From a checkpoint of a small transformer trained on Wikipedia: 10 layers, no biases in attention or MLP.
MLP neurons of a small language model. Each row is named by its layer, matrix (gate and up: input weights) and neuron, and shows model dimensions 0-127. Each number is 500 + 40 x the weight over its row's rms, rounded and kept within 0 to 999. Numbers have three digits each. A neuron's up and down rows have the sign that makes its largest values positive.
After each neuron's rows, "fires on" lists the tokens most often at its 100 highest values on Wikipedia text that the model never trained on.

L5.gate8:473504535451507566506508502423518446577505494499470586538506507508516449486507508501490498515494557567479470553443444495552549477487517489536583495549487473553474572521558535542533501469532503462543520486537522547442541427525492511492512471470487519544520520475495500477513461520526464466496535524464511546472492469483527497409499612615517446525464471497504417486587507473489560520574
L5.up8:533436532564454522524501541464564446510494499505461515438429424476489492498463463521576446544524555432462488575446385549463504479499508503567521552516445499423462470530512511512521463526521495492474526515590559514565463453510455570526509561541479577485502467487513482462591493490487543439503533494466452461476514413456501499528499449478533485489486549483397473465470544524536492492546
fires on: "er", "im", "it", "et", "ens", "om"

L5.gate59:433565521435475477500550472513518540443509581485465466548539517506530620430402577579490516459490456489457544468496458446479483407452495471610483544509497591523478525580469462598534496501495431445479473460568461502460518496523511480555496476519490449527508468589488435468534412514470514491509460468584499476477520494488543508482536523537445503479465473511474523509506456471490514541514
L5.up59:507532527457412489456570501558503491451536529498505425513569512539548526502507507510477475504495524448432512455485418450479450454472560476533429473540501503528443515585466515527494469464499492458458493489494478487493549514510515453499437439512464509554529528549525463457608469500539478514543493493563464486459531467485490512440526495518473524595519455502394541503442415496508484587491
fires on: "s", "ot", "ers", "end", "is"

L4.gate179:491518581482515522476478538492501492489458591419548430585525422459526474472389551477493482454524442526532480454453465545532487480444492466528456532463532447535559446437451433513442492533467528542549488427498491501542481457516480497490497562506501398490546483529476562513498514523465477494553578512482524523510535551533548471537478501460467452536461485505487478505493508492471561512503
L4.up179:532509564419473518492509483494495482511539557421556492551497429441488552549457504529582520508470510513484538491558498415529470468505539478494478458530548565510531509454467506429439471511480539493529549464524493483483536458492450468482451508514522408500377525489473562459576430561520518465535536468466465484539480493531558478492609479519452471498529496473517478506476530467570518492534
fires on: " for", "or", "uring"

L4.gate97:492508502571554515495525479472538509525473579511510479525525458499505510543404485503500499481523543555501562551497513474506498523518559514489600499460486510490553516525497573595514498487509444456542549509514525443509536543502468527552589477561441501514533509567387466547487422504524510517486501512505534513475453432468487485520545522570541436449513561472560498474554517563514580504523
L4.up97:461517473524527544537501529441589473554463454582512575504541498496463499545509555518550562481421416533503585520525501539495465433422475433524487498499507467574508539485469502492442484527533540473499536448502529512466499547509475506491518533538509521486549494455470451523461424453493481517550418523551461493458442570456521527502458534474477460458618511548497523546542479507481539527510
fires on: "ad", "ic", "ag", "rit", "id"

L4.gate118:535486516519506535429491482510522539539547527445556492554488502530551476503541555462482526479569453525527467555465507503604579423548463495485574443471446584617542479577472452556518518497534462484521520510550551485458472478455470502498534489512502469593498548512485528449446437540518432473440475451549550487532546453490500556508471508536435488492514458487571429486542494527518523528470
L4.up118:497495500490520477462474489515475536500533530465528454534496516552576453522532559475517524521531474496484462536437515495584551420527435484480538396500431526609513505546446474539534439521525454496579503517558515474477517491501467453522512487553524450595525543470492550460435433508531416460446491489548541509520521480506489541504490467547427483492545468477559410472516500520492545481414
fires on: ".\n\n", " ", "\n\n", "\n", " |\n\n"

L5.gate119:505462480542459578519549423436504572475484478444502483510530505471506420510522422505463523541424461503525479575502563435511489478543494516433449504484480559480523479473531492547444514526516458415483509404602503446479529455478524461436456515530501478502419506503430466525440476586527458477478471465558579482525477473460547529523490407530467573448520508470552527535577494540558490540538
L5.up119:455509561505468561471483451460358538580445482470553525562501462458476509513516404449512435527526458424589478491564514501504502518494514498440497546577458495500553515524506536516537513498472582537476508459520480486485480512513481477482552477502516420563525501550527457512444577511493603551471461544452511411495467503526485530500535527435487500460439539530474479491475475563521399519491
fires on: "ue", "ate", "e", "ra", "i", "at"

L3.gate180:586556521458526456581488525427561431499534515495534544489569408503439498453472555536494433495454471481505504510554456512480474454513513532575447559507495557502491524410486483567510449449522496474479512542483491555514549466391524537463414547473511454503484508523537526488517475543590519510450485438524560437476494535473561523471506448543449515476551492521516556478476546422466526509457
L3.up180:502529511411454455559478480441468505616483489462523532529557507467416562514482559527514521466555554481512512541504502511432531495509444533485523490511511530497509478511443481441502555450516496528515508508505525519490455538352491536471442513465475459457485483487472529419401444492549456514491483456486543473512603499508603472476499507513429449482472434525542434486503495438466510573551
fires on: "om", "os", "er", "ag", "or", " Count"

L4.gate166:481469466444548550547517462420479432510452457577489465517484443565480513489479536514512532457498498507514484578481504525528459514510475500490604492509437537483528556570553496470454458478501445484468534499559524496468571448515401474452395478440550532484454455488510510480494448473558443567475448400445495497535490556507519521473543467482542495496493470521495568539570461498498506486430
L4.up166:399480458523515481555566503502513498578501518439509466458543501492456489503420540541495457524559495537457518579492510556478419514545546435442449544501522438555561433416500475471435508603524492455578432515523485552490481559618495533509525508525517526455464520481511466537513475442486459434457501569490480528501580530561501494472493592449533472502487476507530500471500504526464518497475
fires on: "o", "it", "or", "ite", "ate", "ad"

L4.gate183:481572536503547498510441505454473479502512517521538525470508468566520460441506527515490449457526464538552496540499439518479498436515428462575508491545497420543503450487484470551520541487504531522365487523445583513422520551525446501506456460470527509467456530531527517504486480513519479506444542519505525566512535509450502528543437487521466532621487520473512480461546450465525591517530
L4.up183:467478480430503566419467535499458583442473455506497521598496518533574428465514459529459467512539417458501451514553510535544555569487556497505472463578505479453513450522472564435505505490536509490545457477477484547514514492499431525491500489490464501543545527477453472530468497565451519466555544421454590518506481512494572486484546554514518556493505481531439522504486460543578463577464
fires on: "ar", "ot", "on", "um", "un", "ild"

L3.gate72:430588470467535490545542552518516524522503504515495595570455500559542545459432392525544491499494544567526506470547418560448475484500464559563482573482512508477512475475482539501467531470460554467559481510520436492434510532520438555545535531507464488579432520563505469486552490485540505523466504571530553472565434461565501535494505531445582527541523458516493500538559463496502511469499
L3.up72:453442502427470537496496531539526517512531542481479505532515552497483580475492480557466497569507478532478520453459482532472426436506499531500490472532514592543527507568593504476537525448531469486509506462469501516531552503502547503501489545518405451458489529634494478441474464483454523561557401540541496440545545512552510517400511495487527500421425528547545472490505480490472542507508
fires on: " which", "h", "ay", "at"

L4.gate48:569581514541503469505539487462595500479534508554495560490498514557534551514499511461544526439523480515480544480517486505467564493540522536448553503531454509520553495496522533520500556486510511495432471570573491427469497435519506527454514499538537454521501556563535478489516513511480492540434552481479492563493456415526509514625469534487536537485450507545482497448500472461553581453384
L4.up48:440515484522468547544498473440493519513539458491440448501501504478453555444512542556539502506462500538525443496481499477460502508516518499545447528481457519533591493481536556503504555514494445524500456551573455491564473465543490470533508568491472574546531552479483446465451527480550435542513474492443494480438532515527530486552439584462500501494494525439570506577544465574419577511426
fires on: "u", "ad", "o", "y", "et", "ot"

L4.gate6:486533475495497495496492459522543507419473461458495521462496515476508576515478476545486527566535510422417527504450466492670505513512527497512504478451477500477500447538482482587460483568489441512585517425538501458504524452497469572544523519444514451496476451590509589557483468525525488472503505507489433475515515439499449498519448419503486558538490523513498499473465533499464521532501
L4.up6:500559447589482472454528495465560516419478545479491404528482459464552482519491446504527480498479530452502560473507470434540610464493563490510526415455488439533572465509500587545480477542511535521514499454569480473501544505487474497549596493578517572527534484535508502581439408479528503512445478466544513546617554498528523500492477468493525541516523516440516503484455499478521567594498
fires on: "s", "od", "is", "ard", "d", "th"

L5.gate2:447554432556540489483475502524564547465504520480552403590471507515448556528481552466462545539515417500436523470419551482455532476441485543517495462448564514513527507463464475490525574499514512485490455437483470510504479448518470459458511486580482546483501459521492463530486526505527475501510457547488459436506515554530528555530445557541443508469533547438566452438583474520532484464511
L5.up2:490552509586544508562468441512450566436490549556480441535498439522420533587549453549509478550507493476546435485550430435527577541525517479519490474506528523424473502451420508475543508452509541501500440536479464475529482507400433548536493429533488510506463479563515471519438464554461536529534448519455482477541565462567462560537494474483492548500515455483513471539485510524522491538447
fires on: "le", "i", "ch", "–", "a"

L4.gate158:518513549443490470509624489503508513444522546512487584490477487527545550456482482605485493483540464457492527492561435512514540504458470547484541563476439410502413492460494497537474485498515535509530529418542452473529455470514494516444489590440493483627481452542471473464443476481459518499471498497495526515532473380416490540507511457511503524458521532538468473497522523487504489456464
L4.up158:521521463518518511441547487457488477524456522461500539514555447512481509532533546479482529537515472442506430467493485485490441541505498535486510550496471470563457529519564539465383565496500446528565463403479514533542447478475533547430541497478495528494515496447418508516481539469476477412545487559515568474501525455538493447530505456485517434520461438534481429485508482525502413434530
fires on: "our", "ur", "x", "he", "et", "um"

L4.gate85:458522499362460528500557557464534413557554539498486574482553486452452545445510501470520482453497552550456496518481518543428516449537546490506543579517487590471554456507481479537502515490505456498499522481523490523487472488460502461501468493497538460501542509497526473417508501476481468460480493467476531457467523425481474502469556543509469513500408490503509482470599450475557430440474
L4.up85:438434432484503514490536584438520498447515487484550511431535446491537483582498526530528443448570608552427518529448523514539442500518445501463544506497500519569517536507509512460495462469475508522449561499557507525506495485497477473553503521596543543491503479413510478503466501491529458444529512493444519498529550480564532496514507436474444563449522519505523506488520489497481515496475
fires on: "et", "am", "ound", "om", "ang", "st"

L4.gate187:525497533507522469477489543501619509516522565523491487442432490502476519508472542469497444465472549458536499589552492510509505432548465423554510421492542535484529466492495469474504482501511443449491502485517515447470527482464524448555530561494545480494447464552515509458494509504464466496542531464446495518584470507499417396613567531474465503481529493441480532506536514452519557532476
L4.up187:498488541538561501517468535511561487465499514538473466417497474544471419515515519483477445502525566430507527539529535453546495497486515443523510445576537516496552510455506532477510475473475477452477484535523536498516510512515568442577428489487547540524544493479520594488512535519475513482595517480463477596572521513464439467559501497495493493516548551458461574434508476410519489539426
fires on: "ist", "er", "way", "ent", "ut", "old"

L4.gate72:467491504431556519521483457477430518509482443583495455522543549423449588474480537500507520559508535537542477480488557522462507473481570498506493495411513491537480525505492438455543483482462535450504453477468558510533437524478433486497539505554470482439507530476491495511483489500538379594477446516511538510543539490485465632485568488480512446513505488474585476538549472544504499443626
L4.up72:541470564508491497456548504521490482461541489513531540545470498553449428494521576438523461504539506485482453487493452473447589513494443524502535512433486553547529499530470533471550535442487524521548540550485535500442414490466539534540447394435472511479565529502481450566434491450415485429521579447461427518507528532506472466507465553541442502509509495498482497498507562509556463506513
fires on: "ic", "y", "h", "ch", "a"

L3.gate77:522524531521533481530514539413583465451461556483445562477539433559557548466547522551484514495459485442488541531479453525486554494480445519550519542464529476498438537505482494502503468502566471491460506441544441526511466430430516604514516487487521476503476454555491497519551533535416516455445524535535468517506487467576504494558526463537539492420417520555481504600530486465520505466501
L3.up77:545545529542490501549558531494497482532551510485401535511481467578552466542516511510461477464448507521456527481503406493463539508472465501516464558473503472504469536474487481546477482527512488543482605493536465521488491450505509553512516527555527521503417505408498511545478490516460518462454457525560506539528479557504464440576489485568545489438468565540463563522502582450541512520479
fires on: "th", "d", "h", "st", "nd"

L3.gate74:513510491529577544470441499479463469575492512452495531565491461543424488498545534529558544468453568490459460504469497507418466464512496495468549538525515495508485432539463596467445516506509448488534520467516522519493495565542508397393490451537569475457489506478472431529461480473458500488461551536456516439513484489424492469476513517532559435490498456547510500465575471488495534510523
L3.up74:464530535514523503475507512496558409507544534478478499474466425489463506481520463485529570530464509524434510533508509598444514534432546551475524527488493464465517407491488492486426483514584492466451499463521509490429490508554525522395509583578535532535459538540528437462496524505496470549504436468551561510565542557484502509570526414513491452443568493479451461528546495485455571501544
fires on: "in", "ag", "ad", "it", "an", "om"

L5.gate69:479466522478536534474443540517468495534551541542540524535457484476564434426488586447488458377493450526566507552474492562504498500521414522457523491507459461451466530541484517540482520507527404545526488483525533471487517479504527494526523476426463520535550487523476499472456460516471466462487577553499541504524478520486486502482497512478516435499534453502510449516482501537553446389443
L5.up69:547497462576511451549567472493490504478566556494537475519461464515533565504549479456476490455484463481490463512512546484437516390484417490519497451489496480499528485527437448495486502546561483465590544454534521459493513512499505531457551506534542555537537532544474495505458468488498479494445580510545522467496457512511377466517506403467409445422513513482557492507527519511513585498438
fires on: ".\n\n", " |\n\n", "\n\n", ")\n\n", "==\n\n", ".\n"

L5.gate9:444448448504510461452499484503517442445530559515444473582510510556491441495498508555475474516461483501467511539464503572474494387546445494473524438467513415485583511475444499537506462522466474473528516483555458487512479462539495460531493575545532540454515434521495513518529541490425488519539553551482531459600481622472472548538462447460463491473501551485548464569515484492515543509477
L5.up9:518468552439454470502399541509459440441542472564510561489517529431556427487521488535508479447461528523485543520501474549492504528437536524549522452527504412490523532468497542564500477524516519537533525524510469500507572572481503579549513495496471519526455539446516449484573475501542507592483495499458526508459405472457502445578533539486484432483505558455468575486417518452506557484495
fires on: "or", "er", "ect"